config = dict(
    n_layer=10,
    d_model=384,
    n_head=3,
    d_mlp=1024,
    activation='geglu',
    norm_eps=1e-05,
    positions='alibi',
    tie_embeddings=True,
    init_std_o=0.00525,
    lr_head=0.00955,
    warmup_steps=568,
    doc_mask=False,
    train_tokens=320000000,
)
MLP neurons of a small language model. Each row is named by its layer, matrix (gate and up: input weights) and neuron, and shows model dimensions 64-255. Each number is 128 + 32 x the weight over its row's rms, rounded and kept within 0 to 255. Numbers have three digits each. A neuron's up and down rows have the sign that makes its largest values positive.
Before each neuron's rows, "fires after" lists the tokens most often just before its 100 highest values on Wikipedia text that the model never trained on.

fires after: "al", "t", " T", "it", "th"
L2.gate419:132109158075094113099118185097115106158081115078106112140097152105079170147133132133112132166079176113087178093091112167149092148134094123110118123096124143083137172083072139103152180088158173087105146088179166070132145100163092157158115133101080100123205156171086102118147119119166129111119108153128209103080100188109173141117147175127110103141088125131106101159143129134188127095128187088108149192175183177090067156160179166139091124140103150095133121171180160156201093136069104141188132124099178084129055155112171131149103069095167115113091145130152188149116051104166128121
L2.up419:138133169148123145165123160109183141130160069165150161143093119149084109154147153163127127096152150191098111109177147079107126134116128121155068133103148147171156145127165145149084155141164139091113161016103117106078147098160107152122117103077074109135154102135104108109117125181152140105088084080084144111118074147129150113140091104148107156152085192114141133149169166135119205154097133088187131176139194124110145144090071158061128144145116150100116153131141219123121140153074116192131100075142144136138178113155100152147063066068124131142124147035141160111165164116097167110

fires after: " ", "-", ","
L4.gate361:104118170109103136130202146089137185117107119130120149129177203139156100068029140102170135127160134147078120113118140104193081122120046123157187143124122146050052120093163134138174142152171181109138081110145184085133144147183118089133148092074165107133094215087129125172106148155146123105151135146186054153121186128142128088078130125158198082129121131137126070140131131129078162117072088109136105129092130138132106090086201116141158114191143084125167152091077130133118159156061110113092139169132154119143109139085144126091135093101096124106146110137132109101085105138183164126
L4.up361:165077115148197070184092138157160160147174116065096119115128145134169115164105114095152151111102135122111115127180132089122136078153163143127108068096111143122110156133102121158158093181121146137217137165073153134167123123140131145152133092170142118139109122156198087141111109211124080113067066152165160122109221146158120174081153088094112129125121127146169128117155084099128133070133116174130144116085119120138102162141094200130131102099105126058139142150173146118150145116202157148135080136094089128056166098141192134194096138141127173165156136146143127122124127137143141108

fires after: " T", "t", "T", " M", "w", "D"
L2.gate631:181106161155173086099149089105180116158178143146129093105086066076092154145168177130084089181124146061186109107099128169100158101106123183139103105130125113166119089159117127172140190118137120143122205123155148128134132104060099086083092165148104092124141163121102076134126198116110181184098127162171151123123095150126145151166101163080116107141100085184086137130168076123131121088146112128118163102105120159145119158153095173125109141126092181200158120157065166093157070136122142098150172134140129099121104104150168166153163089089135082133225184137177125124148161149151103152
L2.up631:147113133082085090129136108148128215156122143149097117116156105166110117121114088084182136144073221208097094181101129164067151117118166148189087091137115196144150101169070096137122143205123133132184121052126117084104139151101142112160161104139151080100203151109138156089100133164128168073086081152113091117133125136060126125131119121156104153158120122122129087135214141140125151099184118086143128107173099094095158134108128129139086135161126131139116174131141183083119155145149160161135154071118151131129078093129123165179147122048182124175094116135141141145136171203156119130

fires after: "e", "ne", "é", "en", "mon", "the"
L4.gate431:084137078202070121100073132117136135152116124106127136133127138135083118132071163104109160139146153125068092166091100176089189158160147101142184104091152173153086125170093138129139109076109103100111136172123129156158146083062159130108135100173128145080085163189131135117108122096143156102111103181132112129118134119161148079169124177100146107158153083154099145144126123154104083104116143140134171028107134143084133109167103043106095126120175158119120114171109129149108112136137153126167161108050102119162093143102156106091117154154118120055122156156115129125048143163126175132
L4.up431:167154101065127135160125155135085094161131074108114189054208145077155137152124113183196086154111179157166128150104155213161103145143098123142178179124137116111099141130102096105125129162161109154086102080128097119131177133135086120135165093172079140096164176152141121075103072143170115088124093102118128165131138057129158160090150116061107141125117188082052130102181110107064150140095124109141192177160077077167140114201123104161088137116160079140152097174119157174155127151090119060088131187171155138115154140110095138110129094160138079092135140116136122124174115094102188061

fires after: " (", " ", "s", " di", "an", ","
L5.gate458:132116125177108154106147122147134134071141185123075088154125141152129078116182139134090127176169115097090151187123170138139177124125120100123189133161079126135092095157166163173119079113133148177082104151179059122170173048153102138144144123121157096122067101096129090198136114110132065153108138142153098120077122145163105101131091096125060103102157113089157108154100118151156037089131132145054140082129165150122151134120152124140163099194108137143137156187148075119133096083086147162126178123165203084102097140165168179149128167141148173093118094123105112145153114108091052088
L5.up458:163119100083124110126107154207140118128090113111108162102126119142149157105196143060106083119209115160166170113081154116107136112129092102142111158119141144085116124126143153147095181126135107123072143202145091207137077087121164127175148089158133101160067080116145141132209155170150117110197109099187186128127157150109083149108072135150129108055085097133116186064140092156141116128118145173146112152154125093173183137110123216125126160139151146157097136115141148132138110103131119143180110149105081111100104134110099127089149132114149128107051122151067086102134174109081145080

fires after: " Ma", "c", "st", "on", "er", "la"
L2.gate634:151178109089131092084131131099119195119171112097095108126153174154128138190124115122107082206115139126094177166159146080152193119153129165111134150135117142092111106142122129123118145121196128149182118104081154153164083050087117148110147174127112115170208112172131099122106188125159155100067152138114070099130171104133096144131184168179144165164115144204129159139139131138140133123163171080144112117162154163144116132107136149071097105071158076130120125215108100123186157144077103150129104101141120196115085097117061160111147027163116103118161065123122145129101128177125090088
L2.up634:132099159120103130082145167112071144130179122172147032178143044112071156145119098130120133166154136129119145136097122167157093115113101110149104155129142098062158108183097143096136125120147135118151092081113185151138187118102101124149127124106110062121162144114138120134059135089113084124145194105179147127168163110121121093055142106111193169114195155153140102081098094076094118154114125117119118176147163138163163118140198130108128125085130199116170112162068182169140078170146131161130134121071091114183124110133152155088110134144194189114163162095124125137104131175131157159

fires after: "ab", " pre", "ad", "pen", "re"
L2.gate787:165139078148075123146118105130166150155194149124140144107088163165156143088142120121124110095189120124161121106154090101117138148129062130051130103139178128132071142168113122095113037124175110115121131088153110138156068166148103092123133112054130118116115194111165185154137148173158093154101121086111153089096119172138123109152115083100104144075114180096106147121122178101151119149141131112141169146141087171156156165079119157076158195173082196091151138110150115132141108130124163145152109092105132124168124151125175091131122195163163101115141126062086135187155084119136133125
L2.up787:082146140159126094141125150104111110074114124137093117139102129088160158158098115202145092183081140128128150153199146163109111119139085140105133109096113116172163066148162151155153141201185126102145107149126106094158154138134123076157189068110116089116121151094097123095170110190141151101082122113147109157103091131097127139157155073103087102102171126124092068147111093144076121074136116119171110154147171121123101064126108125135107118126085115129078141124086067142121081117135140125132109110170139124073163095098173138123139141106031150112127125164109100134122132122119101096

fires after: " ", " the", "-", " The", " con", " Con"
L2.gate96:150129093125118111095114110083091159091130133074154154048160151125180106179106151165167140114124090105125106120183119128127135106138146159149103126156182145119097158123138142144169141079101128150211102114124129124124128123134055141138119221097062085126107095189153065119147140154159119176132094136181147159126159108134100106141226102135139129185155115188134089104184089108122169089123118127158164127152188181142173074092174161106190115185124110131146157139129132131160127089061158149162177141154184101105116101156098132153063097051125137130167071146142137105137117166180098122
L2.up96:150161163103121102040119166110161148141153077114101150086187173164123083169111139207207098102165140094118158164119148132080120162151141163171128147075164099150140151119056138161191094155137101141139095103117148040080107108119164182083095165129115094109132132102187169101119079170099083132116176126152107110099142133117129158116206091198177136143180146088131165125096068074114126055111111122108100134132145139159060078156104149113141177153141121134088094125194103163126119179123095109124162109044118105097103134158147111126057162153118157115146147108160168094084149065109157071

fires after: " ", "st", "mp", "la", "ur", "ed"
L4.gate879:147172165123156125113071098159121109085106155127169084177197177110163125081144065138082125106086091156135196119159128184123167177138128152144125125102163146146116120084135209084122089150127120161133154143108219140151146159118141156096177057129154096162163117151134099125109135114146100147083129110102146062181120067130079145187139133141148147107144135140093143184130174145169119103154155125116178082125085159084165130112153184145111136149139129152116165141124120163097154100142150155172103158113099096136065132123123148090159071070178118131174129084132129148128080099149114148
L4.up879:091122105084067131107194116127157112165143158171153093194130092111119175112149117093199139109128181103144078078115121177174115083130142120075123116108172154100139150061132124120111191144087139114220127066097159135172135064115118113161194145160130086134169124159100164085133188097205150143169122116148128102176097142112120148154158139124050074144130098183127136098069121046141120153186113163068113136147091145139165102132114133150155122137185170152076146137120118144128149147145060117109118130093092142211064119134143131120111118105132106090159139196174146143101124158131127185

fires after: " ", " did"
L5.gate938:107130131041106134130117086122148117147169207188129150169113177142118086131144104079132082192120121145170179129139117138135126122169177140110043098142119138086125119112115185121099129131119110171091077110105147105129079128120160108108143123136133109115139145127195110126183166157143100122107088137184140138141165130163057069152137151113145171109169073190119205126114100162116140139193147158136146168061127099122189056081138145125157130151141111095140129127117146144188146117139162199108103090118170113108148103112129123131114151136153133165125116163080157134145150110141121118
L5.up938:119132071100095148169077132136108122132093102090112142111145103166136145184141123152144085161152114091194176132030151147127166105165138141094145093181174116101111144146145099076114107114131110144132139188134117200138166068140094124182123066156118124132144099108097105129127113140149101140135143119122102170129117067120119115132150146115129156142100135129158135110069098117111078155073107096160089124141103122115099127101186152136070114122134164159035113054088110130121183148187120141088158159205118115137108109115136135157117111100117132125085095096119156102156079103111135086

fires after: " co", " W", " Co", "W", "-", "pp"
L2.gate323:148183095097070119123105099157111163136129193143088134076145081175138148193135145080094105120167176166116105142126067063126123080165177120155102151143143107125119107111153133106170089201148104181111189126133185158167120169148129059122141170159160139194093119128133081152138053121128155122148179107105099144166138140135129147092094126132190090169151164112171087142123151176097122099120128137162090078143123072124155156142153134140112140105129067062179141092104139083130149094116102159205134126172103143138107096072116175164173167120156176129094169132166125121127103084128157135
L2.up323:136149093102120121168197119120104155114120176140096141122152112147128107105137108158106136143147118038080089156101143105093112168119094083131144088166117168089142135052154154125163085085095100164081083136121048074143086102155149144169143082131130141158080115140130148110100165015199103113150134163100103092127104164157127117092156099128113126100102141166174164160112160146093113124129123090124176159165081159131128115095130137177133129091152091100148142139112099072046115068126095165146119099169134148180082113137156136118124115110091122169125082176144152098099095136141100092

fires after: " ", " |", ",", " &"
L5.gate806:111084130160112082115175108070142138129167108097089118109143180083103139126087140150126114107105167129107114102205136131133103104111130065158090063095145163141108171101144131116163102090059101118188209135146170143109110128105135116138129091150117113118039109131094133100103099115094224136141121057109169119111087123128149149139161132151174166115133165122172130122138111149136089117108199058146145107183097085136108116091127137103093141131126099206125105159111091120118107122119125147120154166124147095096094143125179134139134103177129187136168114107146144086042160122157122153
L5.up806:121125090153108100087095135155117177123134126218146129115107134100053154141122100074149118111117142106103137136131129188050164108145132114079086148135102219115189096110133134126119099170115064165091144120137135156115084116132126166181131137111117139163146141171132211194128107121091110098180231140131127109112105114045159101149151088196207069090116111164124122090182123115175134157058112124116148143143145101218104083147156174131140114103165123132155204110098166080136058160158168125152071133144171100119123130116141143119137109133111186154192116114136139081162154154166116121

fires after: " ", " con", " in", " ex", " Country"
L4.gate570:135078083140105120145126136098140112191145192136082141217122162092136131147129092124108082143116187131063118137134170143131130077136146132126120115101145084166149160139106147085133125107152131094125114191117121153126113111128167119103143121111147113117141140176183090150110126186125112142097134143146129166155092143153170097083112104174132137124142072190110147091053111127080125155097117146070139132078113134134154094160131126132110125145164114150145141103114115135085099154082121157135123176132171137148104030201094236165110129149134183136111105129124171191153118102143140090
L4.up570:148135131139179099138147062123116177171124166108098072120142172131092139122104093185120132137108140190150082166129120148129118112126149107148043140112132116117107149073106150123133073118150129170126088126112150146177104122193121101125116148095146101083097125107129133126104142169079088115187116120159123100076159091133137111118170134150099153171197123131133106145145154116107132185129123112118138135111105103117136091128070162089128136171125112146111114130122164069186137090101140135193159134089122106087156094173174130208100151093219101181161129128166142130143100057158147094

fires after: " ", " De", " de", " the", "C", " ("
L2.gate74:121090101167125160048112077114117182100177154149132163144120174085160165193135112125144114152120163145169108122080117086123139092155136131128135154111150128074049118214092182135143108102172131136117127142069185136143160074101054148134143136118098099108119136133198134197100102153139148133109149067150128140105160091140097147142151111135138163137156119125066150143194165128115143127130125124142167138176141113140096076136132153128113170122066099158079106093159106106162116121148126162114164163069134123162113105154095110158131059109070178097146155140138153145157165098176125123
L2.up74:120120123139116115137133225120113154147179072159203113130085174121050117157025139107116127118113128112112116145065143151104181164119119049096119165136176188125122092171139077162134062152152123113159150139100090055188121144132106186109114136111116113105109177122142094099143158146147093087124087115119125101131108078144182148093149102132099098132124129096111116107195149100142108136078154104128160145178128188193117132156125145205119134126161164094107150133136180186120166146124113129090150148130190101091152174168108173172118104163130105115194119110151121100126116119117158179

fires after: "er", "act", "com", " ", "ec", "s"
L2.gate288:140130087117138063171134168137147093120090135117114111058074214125093124090124073144115136143171119080114101108138139127133113143163154094040155198130146098132105175149115116152123090091112134112099159136210117099134112160174084142128101113126095094134146047158128111054111123154171128084123181176170123132135096092125098120123089108191156211085107142127070117120153157125116133087144181118116103158128184151115134166114116098158160191101059080091121181093173103127129155115116158155146102196134175146133180135137085153151125132144138120112137137161155135137136139124122156093
L2.up288:095160155150142097119150120074221153133084169112130159113103124116129126138108161102155097141157130181143142152164184174109137081111168115082152122140140152103147166154174107084104072082066137160122185070121127125108135132090108106103137149088052103093140117152106190120148126124148122142121145159089098177209164126127192133161213086170159114118106136126146120140149096175118149136146119076156113184068187087141125090105117137148163121085129145144117153106102119107132124100138096153109087138169125123143087201151120123206111129129156150125097104095122092110138120159122122114

fires after: "gu", "en", "e", " su", "u", " Gu"
L2.gate236:146125118149114098190084183106161122152111121085119130059180149112148126183174153088194134155139138124101112160122102165146195167078128110113137089121148102147112143102139138081124137138133116078067158165107162171064180128131153043108100097138158121101092183122089160093196131134125153060149124115123103111085093064105200141145126096104110119094095173094161172106112175130161167127133150150105097089128107114128073100129189164121113161049167155079078092153118145129070188150116087139123085128115096169145078120109166121118139135140110080111116121123137138142060142167096183077
L2.up236:147191134041089110165113136143081072084145118133035189135104130135136113075047137109137075151085094132148121122091154142162115138137151105146164112142144158124191164165058133088151198118153092146146118177064084157112166124099089103103132104166123196099120134141092180098112112186124092116092084129133088113114128106146191117172113110094142066117186127099111131120096143127110136133116131128125131136099118101137106096110138138161153210109097089144146144088183121143117178127111142161140133081173107102112115060125106153155119148105082143119202095156128101100130117065172193120

fires after: " ", " Ba", "-"
L4.gate292:084125100118100154145103171131106147141138207121084089144161128111183145133151121088101125119166175119126153109130040172132116129117122139091136121134120116105092125090127160089128078084115210166149124104066132137135142121183086107157103163152167107124149164136168104180117087126153087169098091198089073102090128114125157104114114124097110049139122123150153096132111147174089160163144155155186109103099081096124092111140165151099111113090117138101150180088160138122098152150158129133153152094132106151105091137116144131193132091156105168117102122117184110114112123094161211158
L4.up292:114140125126165124130161094139099133123165149126136129156100103117169123145089087107160152169082089127149111164142087155095123117149212128224104095169146209099134178116187131166083062132168128126154167080154147135163079148132113147167108143098091146098147124073140074140163167130143118113140140128140115139135151142129160103135085128153128080119125132113132102144097118170098121113089125149185088133088138136080141164094023134131156164113153121099107155101082207122135118041139141158143074096163187185098097140154157112107091108126116109156115093125168085114162150070116112198

fires after: " co", " ex", "-", " sub", " dis", " S"
L2.gate875:120106063135122118149117102187108126146131147143116126122072103126164109162122153105069087167137137154133079083120151092112125098165190162123202198134156129090108094112118156114131083110112154143179078116132130140092159185165139150145124053130168169149198199084149129150100079117154161124160159115166146102058119060100167142113149101099110182166142112131109128121121204165155099121172183143158135138148123132118132132158173139138128096166124119139147150163080167059110069083106113192185184087138166116117078150097073093167113166109161143131157083120158185137137164161174174131
L2.up875:151115137163118130128127122173059065105117120120120101128038133111163188147096149123191070110137134157132096083097113081157119135106146115133138137119059137096104165081118145141156139155096079177133153143109112155116078151172136080100145140176088123153092118162131130105120100138123101134126103149129087146182119142167142144116093092103149130097110167112065145174094133093141160145147113165138150172171183115079138131152126146182119136131119101153120130110108143141123121074104142144093145076118180176188106123085062090115088138110111078166217111163154108069207156148137188153

fires after: " ", " He", " he", "hu", "e", " Hu"
L2.gate562:124132139145090089119078083157078190088184140089115119121207165100141160057151126111161146132156086127125082114165164130097124101143071122206199155172166137098132130129084137157142105146068102105106116109043103127142138150124115104188084147153044171074071133122124087197136122105141143156067089155185112138167157149118141162107141089116101109125108121114136131152151161167125202141146138088138100148144114158104111140173138093148063126172092079141122109131056144118142126155123143189120164173152132167063145110185065196124123080085066141130144065138120155081085133123114072072
L2.up562:104206171156160163191164203119162122166134069165169147134136102126142097105083097151168168061126142095166135142173150146105166125143088108060170137111105132107084178100121107036146129127120153147193109104078189115144153175123147179091163171115153132155120092092109134126090093116098118116078176155127124166147120113172128123128121165103092141117114084100087151129111192148117171112129170083131096105133098142095135138069117168134137080087103171141097103131080123137153094167089097140163163101161090079138125150108143083149150165134085172055157142167086128073069090145127108150

fires after: "g", " Mo", "mo", " be", "a", " La"
L2.gate604:117118128118094161114090154111137051131140096096070093142161125150136129105114166108130103063175162136128117152148121135094127052193066154145112124115153104125083106119140149136130149130184143182179145126132167120146109166105067153105136091112151158094110114128148109144076165197152175137137120138111126096121105171158208049105069128157162176159156166193138111092089129181113135101124152086129070158178149105106127188133124146165085107149095127115121033125162169082118174082095131154155119096119147157122154095136103127127118096130123103179150081147114088106059123169162044148
L2.up604:168148081114128079156145128168092123121149150152105138097160106131173139124101092143167084106104108151162112116084099106161138173200104135159105108141097128092162145137098159092120160110146145190166132046110137149101135170080079126191123127122104111024177131140173074074118129041043093091136141121168139074135142152135162144151165113099128097113127101135083127163096138113115096142195131081062089108094186162146120151068079147094128108087172121103164048161148111172106149145137130061166100186132093173170124122117143088123164085145186143129173099156105208194174099103136115140

fires after: " ", "x", " Mi"
L2.gate695:083118124120081074132101107102159153121156159113094152150104157103163111104137123153119138158092093144102201116116115147158143121155130106124142107178147091107117117163163114124147125136086170163179078122079091169137121169112135124114114182102074144116136134125112142150123117139147162176109120105187105161139105113122134136108070101126087143133141126110129140091093104128186112152115083101157135133125143138129155078104161088103142132150100106120116140145107135135157103121111142160074223161166132091073087139170096158173115138138111205134138135084118081112102106160108103099
L2.up695:113150141128093106143170079174123126109116145153107135224166130098098090137125141048162132130121215146129140188089159127081163115161075099116153146129113161106164143128128103111092163169136102139112143181093133199084162072151122163154153107108142143109104089068094177144130151098094147156106152103162131172088106114068122119097127117129130057099092093153146124158121126116126133167056168154137111114159101158085124136121158166134161124155172155181090128033105190147139144204158174125081138066111125098102119115095112121147120186166114105164176089173142101048108081119104117181

fires after: "re", " se", "c", " pre", "ur", " on"
L2.gate713:140152174100125143160130099080187197140101178114084161084096157094111117120119141130086073103121158139125105140199079108117132117146129108118148152117145137099149143176144169140131062172137126147170114083124127096169116181143136137144189093080100147132131166138146163127048090211117079099100171125076075112114150103109124124129108114144112128150148149095129153073149071164150114165128100140118130112132127107084133124078159063092167139174094094142135153093159173157102128193127142150100120174078122106067114099120158109138092116142107149126103077177194056202124126108163138062
L2.up713:165116118138122162141133153116102146046103130199080129130136091101118092143084141131179113179159180164074051182139192077112151121106122139134136098150186121155138145112143176178156121119112152186142190142124088091121073073130132104141166121108100134163108158175138083108139133102117166133111060115132104150145096122127124135179119122092170155107157155161116107149102115095178140132067077091104145158168101101154086074108120137117086139109101059162110057155102173148116107186156144152109067185112153163107137129101082208091144101140094175128138102137164126116160157181114059127

fires after: "H", "C", "L", "A", "S"
L2.gate962:168135161132163222172061078094112077184086134120177086110113119106090138160115124084080159063157170115096141150120113112080095098071133114127081148120152123171163105126127073168125119127074109126131133102134133150156146095091181132163120164177098095111136132081079054125130126093147074130107115177064164110125113123136124102139121159144199159147133142090137112180124084158150149162149123138160119124084135098138094111113111045128113106065144127122118144163140147123181118187088108166193122112163167148116126169163084189175166084111184108164132091045195124056100191100139109137
L2.up962:207135111164093151158082123147135110179113165138188161077103153152116136141114193156131166141093129124128128224068150123082166192124112147139123130139152185141115178093142121121141123152112131127158118119105136161174106150116151187084129115136113091107127093096074125086158075131136118160130123111105212153158150129084123154079132171147088128110129183149112126122194096145120108129185107142129145148144082115177138132134101161135125128130078144097159108091161107165178135113155131090173143115139129093180079153136107156155141117126170100175125169117181125090116089167174207090

fires after: " Vi", "n", "ab", " De", "ar"
L5.gate124:102098126053147121154084103135184121116214107115189144111107102139124125115137113122142122180087142096138117185113085074106145157097077119074139167136109092055109160102081189109134148149166127084146086157114097152160143171151178149100102047150112129107173140145112180073121123197160159146135117107154125112118184135108127164105129123145132101156129084125114158117093138094197179137173083134099138163130119189114132174094121096158123114103057147087081137143192142174086134065085127128153127105094124057146108097102120110150108044172104125097074214166146125135089095154177109116
L5.up124:085093151137140113112091116102139093158143119116161137115148098139116127156154131157098087181157161116193142180102129111097119196117146146149145141133143112124125183134152109104143175086083129104139084108153108125121128109127099114132060097104135122100179095138137104162111148102068153162184180118113169189156134129102113102141130155117071127065161148114087101055110088096128164140184081096089110104117192135102163100134143105132115175124123129117127112105100172145104080126153134114082116126163197125139200076220138203121100112134147079176111116074132126135195136162149144126

fires after: " c", " st", "st", " C", "c"
L5.gate374:096178132092135102117131094162146137148121151107158089198213110076063143146127098145181206129094115143107114103117150080100173155138186113128154097102169147084152092171114165086131175156079091137133096103081157090159160119143064163108159132182152129197132148142137093162084157125124137127091092139185152140093159106167070117130151080125070173089145109126106129156044153113095113130130164090157121120117111152142137108120132073112117152179065129140112117173161111193092150072184177155133098130128113202123111074103136147105122122113096084175126137133157127153132106164138153091
L5.up374:124138143138149141110142112115233145208120102120185093139118146125056122107058136149130167144117123158153171068127134090102075108102183119131105143171101161148143158210115148164094128095173144117109121081112104141072112171150141155133161210150097085120125088084124133111150117170131171114156113163146115188169112111173108121087115130116119128119159153078132123167122117117161109155141154080074073130129144135160209086147156178151101134118066107086117153100096104106161113100152115171106082167203172103173119158155117165111080094140132113144170147123106165113191091130137144095

fires after: "st", "g", "t", "it", "ic"
L2.gate680:088113128100108113124153078119156127093145088110162103135121132103106139137143100150120191139131152112072159138084130130140139101125110159082142070148119196128125126144138138104162182148104126117122120117194166072158093132111066153105192198172178131160091168146142133132125203049153100136149105114142095086153185169091111085155139109131133125141151091138130079102098078129176091178118153160071126054161124197110129110119123119104113162122126085088131149119150187200100073179076141098149120109152148123157141116120110124131116077111113139084079110090184090117165041138135145071
L2.up680:111064154213073172127106125122109115155085143140134123193146108123094137175079160184121072056136116159081104141126148095143116136075091163180170147086163149124081127120101161138122181136158173123105150073114150086079188119073142103120151153113117090138083154166159126082114162112085125135129120141153080126134129150106175136161134155141111093114154053139158144155166135065093077174140145099116186134096214150121139169203145175107144098127106181113164109159050137124138085130108158113096103136106140107199100123141082138091130080149134157191167124084095165149138141088102152164

fires after: "en", " in", " dis", "pen", "on", "u"
L4.gate1009:095094129198149117162134090092114112054157134118114184116085173159134092077147163174162156175131134154125055096101177074139140123092157161141156117136132133107133142105180127102116085156126150124078104148065134120155113159157150109145112146101116163178059088200143099134131166155097198122152105110148166136141058103117131197100156098146113110074111130155126152152132176184126187120102065172139147141160109128122176115122185101150100165104117128107146073134154136151090137110107100182132179112104068132185090134131186179113122151128141112092106099130164132124140131165124157115
L4.up1009:058116174164165125105124161107117091143138067128073114180077107115161150122143117100122128098118133130128144174131080171099137117113111100111071063168131084057116087161160137101100096118123073132116153170110134124155158113201135097097083112171140184123147069098135119176094151189149080143153162134104094112178101166136107103099157038054182101079175142151112093082136128175102097143135137155151120140077112121137126141133123146146098182065122089124144124108127150060115086124184105108149145193145215133106156122176176114146097169156110197186174089125133152097142116136147146133

fires after: " C", " the", " c", "L", "C", " a"
L2.gate534:105150149141072078184104072108118146108166137188144100212106067115097120170140176173105163104140093103097183114139157070148144134115158112159138067120142161166114125133098187130148081105088108132096130104161181133127126192082177123112171138162152142168089169086120065194144084142089125164116093142131131163127124135064116086080143124108111143159105094150152147161157118132144142188159165099147192119120095096140091155128087132123113194059129116112100183153128146158081201116136171118148083096171151105145127163176100157132083112089144153187135109088123147075123098179118119100
L2.up534:168135147141106139123110135144103091213062129128172144102153146112061135123123103113069181085180067125126127150161120097160035107121108108119129140122124132080072141095081050129190108139145149155148090132137138141140180114130131146137178146133139081131087088094115140108163116084113151154160103179124163165073161084124058159138186173124103225140067182125163098153153130133094162145162120119135114125128138110176136091135066138149110151154085103158149129137080105102146099154159041117160170169109115136095144132162117166122137141126113157166101140095163082192201068070147110134

fires after: "\n", "==", "==="
L2.gate917:102141105110114110113125112163111121142115131097200160206070150150147113146134117114145125127127179127098134104150149165101168155173147148099190177079166159085131110173109095143102102164092096102116052126049072100142144093147124081082155127114167156119206119161139234122126136084165117116127174131135100080171107111116087101148116155071146083108098089089143138081145117134125110197113090088140117072146177148131110122155132110167145090148114158117108103079126101134162084136070149153116112117146149090123130109130092131119082136161159135133186086110146173099194142102126138134
L2.up917:119122144143180146110164134140121083103202046006120162150132131176160095102146105123191131141210155072145107100119137128133187131147071085079136083123165122091115108094100133129129114125124134089083089123138123120136155159140109133140144114088087164120144119161141140157149137105158145133093131144122081123100143070159145114156210094095117153096094109118125114085107139114022085110079118149170078115147124135094085174119125186148115163178151097189103156155123124142105110055113078120098113114093100121139116145110145092080114157177070125087110095155103098084110143158134135108

fires after: " co", " mo", "a", " comp", "g", " ch"
L2.gate522:105091136110079132112125126141116127108091125169100162171143130214120129162149107098165134084150132145228114114067155127129161149104097072143191076081123090075031107100134152130178138121163163173163148130089148162102175115091055120152153099133140109115079169133095191192117137157129166140118072125195097090107096164141096100114129075045120136114119147128092107157175162141109154136111160121114133129168116138131166094123123163136052094118109121112187130129110120080147141092127135117106146109121145138136094144123068115090092105079107118132121172074131100092114145072174114147
L2.up522:111088089146187104097127162160058130136127143122146138140129169165194128075130095120128126131141124134107125124105170102191203183146152175139125175113121131085081133166178115083127143210102115168079134068116131130194161109084147140112140163141106162120180056103132107147104196070135108080156167127094113128119125116106164122109161168174115149147107162138100142107141135144143103162182140144101130124155102141130148142069114106139166144150130084128084134104114173113053157112103142083116156123175120134116163153127099160107170154153112096197152124151068118106103124093130117026

fires after: "s", " Total", "ea", "act"
L2.gate610:170130105102132079098119092170181107078116112117126136092117146155120089189163143105107109091102128139079095143174124123099114151137117101072116127194203122144130181158117064106188101102140138108150148126138144167083093180170137198085179113153063163118153074116129126145106098170150136151116145110107201119065161148153083064127101152158133124136110152149104089118136143153180142124135150111143098148179150230177117161089121048150132179171114102145165182107125139153188086078120130104092139132086149124129093149151124120088088132178136147116126142128138127174113105134178154155
L2.up610:162202117151164084182148118122143158070150124141118126170094115122102141145086183242103145102103143102131093127145133088151146150134185130069193113153129085098147203107170092176142064098146042144125074135174137146093124162144096136120111124183097144132081073147114115141154090140130186107176162140112147107136105112097139107097150111152111141119096122114133116189098132086135178138122094099157077141151094102099087134149181115119128160105172086105138167114076171145130196101111131107091092182131103156178119163146112124154092107132095170107087157084177184141123086117133188063

fires after: " the", "'", " The", "e"
L4.gate87:098128130122131151192089101146126139165112111131149185170104147102090094155124134137113112112167133096108066059185109084144135177085165122128163097121146105106167084139017116188114090093103174105086156086140106145151095126115125125145060150135147157090084124080124054097158163157144107171143091155115070097149126134094111161130137115104137178204110100164142128173116140121152123170160144131133152149153102168175160045174165110144121137175170109119154076111067136088170111167115120159144143130125158099143100160116161157145098093107114128155179124138121074112106100131155121120
L4.up87:136127146162109150125122215100071165075151109077141192162118128189138136178137153185135132160104069118114097156070133130133102149117172151097184138106149164061120126133090111122122116141173152072119123093092121158132181092126169118114117149128130128135154086146206165199099095132095163131107096123073136163141170114108107156104121082170178147142140190093152122098121119066133155135143159145192087114116094145124076123116110122189124124158136072140119079080086136140122111146116130182127109145108165125163051112141162130168088174128091084169096168200130095143130114167185140110